Part of a small language model's weights.
Size: 8 layers, width 160, MLP 640 GELU.
Training: a variant of Muon for these matrices, 124M tokens, 3785 steps.
MLP neurons of a small language model. Each row is named by its layer, matrix (up: input weights) and neuron, and shows model dimensions 0-127. Each number is 128 + 24 x the weight over its row's rms, rounded and kept within 0 to 255.
Before each neuron's rows, "fires after" lists the tokens most often just before its 100 highest values on Wikipedia text that the model never trained on.

fires after: " h", ",", " H", "in", "im"
L3.up462 [119 155 134  84 157 138 150 114 118 160 167 171 128  98 160 138 141 117  74  97 120 119 110 136 100 111 127 105 136 134 133 132 121 120 116 139 140 133 144 159 148  79 140 122 122 173 121 108 123 115 152 152  87 120 145 151 162  77 156 137 115 155  77 145 117 169 139 126 158 154 107 152 172 134 146 127 132 136 127  80 107 129 144 159 137 103 118 122 116 104 132  82 135  95 109 132 144 119 119  95 104 161 102 156 142 131 129 123 104 114 105 171  53 144 118 152 153 117 120 163 150 148 145 150 123 118 124 105]

fires after: "\n\n", " (", "\n", " \"", " K"
L3.up517 [126 152  93 113 126 128 135 157 127  99 135 134 100 111  78 129 199 116  98 174 121 104 122  86 132 118 123 138 143 170 143  88 126 123 113 132 144 100 136 127 137 143 170  95 174 191 161 155 129 123 136 128 130 121 109 108 115 105 152 130 136 180  94 136 107 142 116 165 106 162 136  76 168 111 147 123 133  82 106 121 143 164 145  79 103 160 128 150 141 101 125 128 135 111 125 153 141 104 172 128 150 144 152 136 120 145 133 146 150 155 120 148 158 115 126  98 145  95 130 122 105  95 107 136 132 131  91 142]

fires after: "\n\n", "it", " w", " st", "\n", "e"
L3.up341 [130 124 151 141 130 129 114 113 138 136 129 157 140 112 124 150 127 125 129 128 121  73 125 148 119 148 210  88 125 156 117 151  91 149  95 154 153 148 126 150 187 139 125  94 121 126 172 130 127  92 147 120 152 132 150 139 134 128  80 128 118 122 103 117  99 115 123 142  69 129 171 107 139 120 116 120 130 169 105 174 131 173 116 117 143 105 140 136 132 113 135 177 117 181 126 172 155 115  86 150  83 141  92 150 124 103 105 123 172 106 145 108 136 159 115 129 119 153 122 115 150 128 117 104 118 110 166  67]

fires after: " H", "h", "w", "ich", " h", "H"
L3.up472 [107 151 170 124  99 128 134 163 158 197 132 168 115 105  81 159 149 144 117 132 124  92 116 129 152 119  98  84 138 159 154 169 142 158 129 115 160 114 105 142 141 142 100 139 164  77  92 133 121 107 111 173 128 100 115 157 146 116 114 106 128 130 105 127 143 104 109 161 105 135 145 134 117 155 155 102 123 115 124 124 115 108 112 112 107 166 150 136 146 105 130 120 162 115  98  90 136 182 132 131 144 132 131 140 142 174 140 155 120 138 194 140 122 106 141 133  96 120 117 125 187 141  93 112 163 134 104 119]

fires after: "1", "2", "or", "9", "8", "in"
L3.up333 [170 156 149 179 115 132 169 112  70 164 101 118 128 109 129 141 112 102 154 141 129 124 113 118 153  99  94 128 170 140 184 149  98 140 101  95 155 113 126 128 117  85 142 135 147 157 129 143 131 148  90  97 136 163 129 140 154 124 168 137 119 144 105 172 163 164 140 111 109 104 173 114 142 129 141  89 138 129 126 158 151 189 143 103 148 113 130 152  95 143  75 101 104 114 135 102  99  93 147 139  68  79  81 121  91 122 115 113 100 138 135 134 120 115 122 133 131 133 148  95 157 108 151 100 131 108 137 138]

fires after: "1", "2", "9", "|---|---", " ", "\n"
L3.up268 [126 133 152 135 132 132 111 135 154 139 120 147  87 148 133  98 134 140  92 151 118 136  84 129 167  94 142 115 147  96 114 143 110 131 158 157 166 158 132 145 113  53 136 115 108 136 163 116 137 143 164 111 136  83 110 166 101 147 135 118 140 103 105 162 139 106 117 104 137 183 132 152  90 135  98  78  87 120 171 159 123 123 148 132 152 101 106 105 129 104 121 123 130 101 114 163 106 134  79 122 119 124 100 113 121 141 115 136 183 143 138 112 142 141 117 128 146 114 140 120 127  70 111 109 112 131  79 183]

fires after: "m", "u", "in", "a", "A"
L3.up221 [110 119 126 157 164 175  95 121 151 164 138 104 185 152 132 123 149 120 140 106 110 125 129  80 137 106 138 111  91 135 124 150 179 117 142 122 149 126 109 164 167 148 107 112 153 103 135 132 147 136 156 123 124 125 147 115 143 132 108  97 108 107  97 108 150 126 119 114 142 143 102  79 132 151 135 106 127 116 176 105 137  95 129 134 142 169 158 144 116 111 183 133 152 105 137 146 125 114 133 126 143 113 104  76 105 158 148 116 140 106  92 108  61 112 129 123 140 108 150 119 136 119 136 134 147 197 130  90]

fires after: "r", "b", "0", "ch"
L3.up22 [193 136  91 142 132 122 113 142 117 115 155 134 106 133 129 128 120 115 152 124 138 141 120 148 134  90 118  90  87 116 118 142 104  85 132 162 138 115 166 157 158 145 141 140 122 154 196 124 104 140 118 145  74 142 113 135 140 143 131 103 144 132 110 122 154 122 143 102  98 126 165 131 145 104 119 180 122 155 129 159 120 107  81 140 124 121 146  74 163 128 137 134 146 118 111 158 173 132 107  74 151 114 140 145 155 104 127  99 125 127 108 102 122 144  89 105 116 150 137 127 118  83 151 130 147 123 145 134]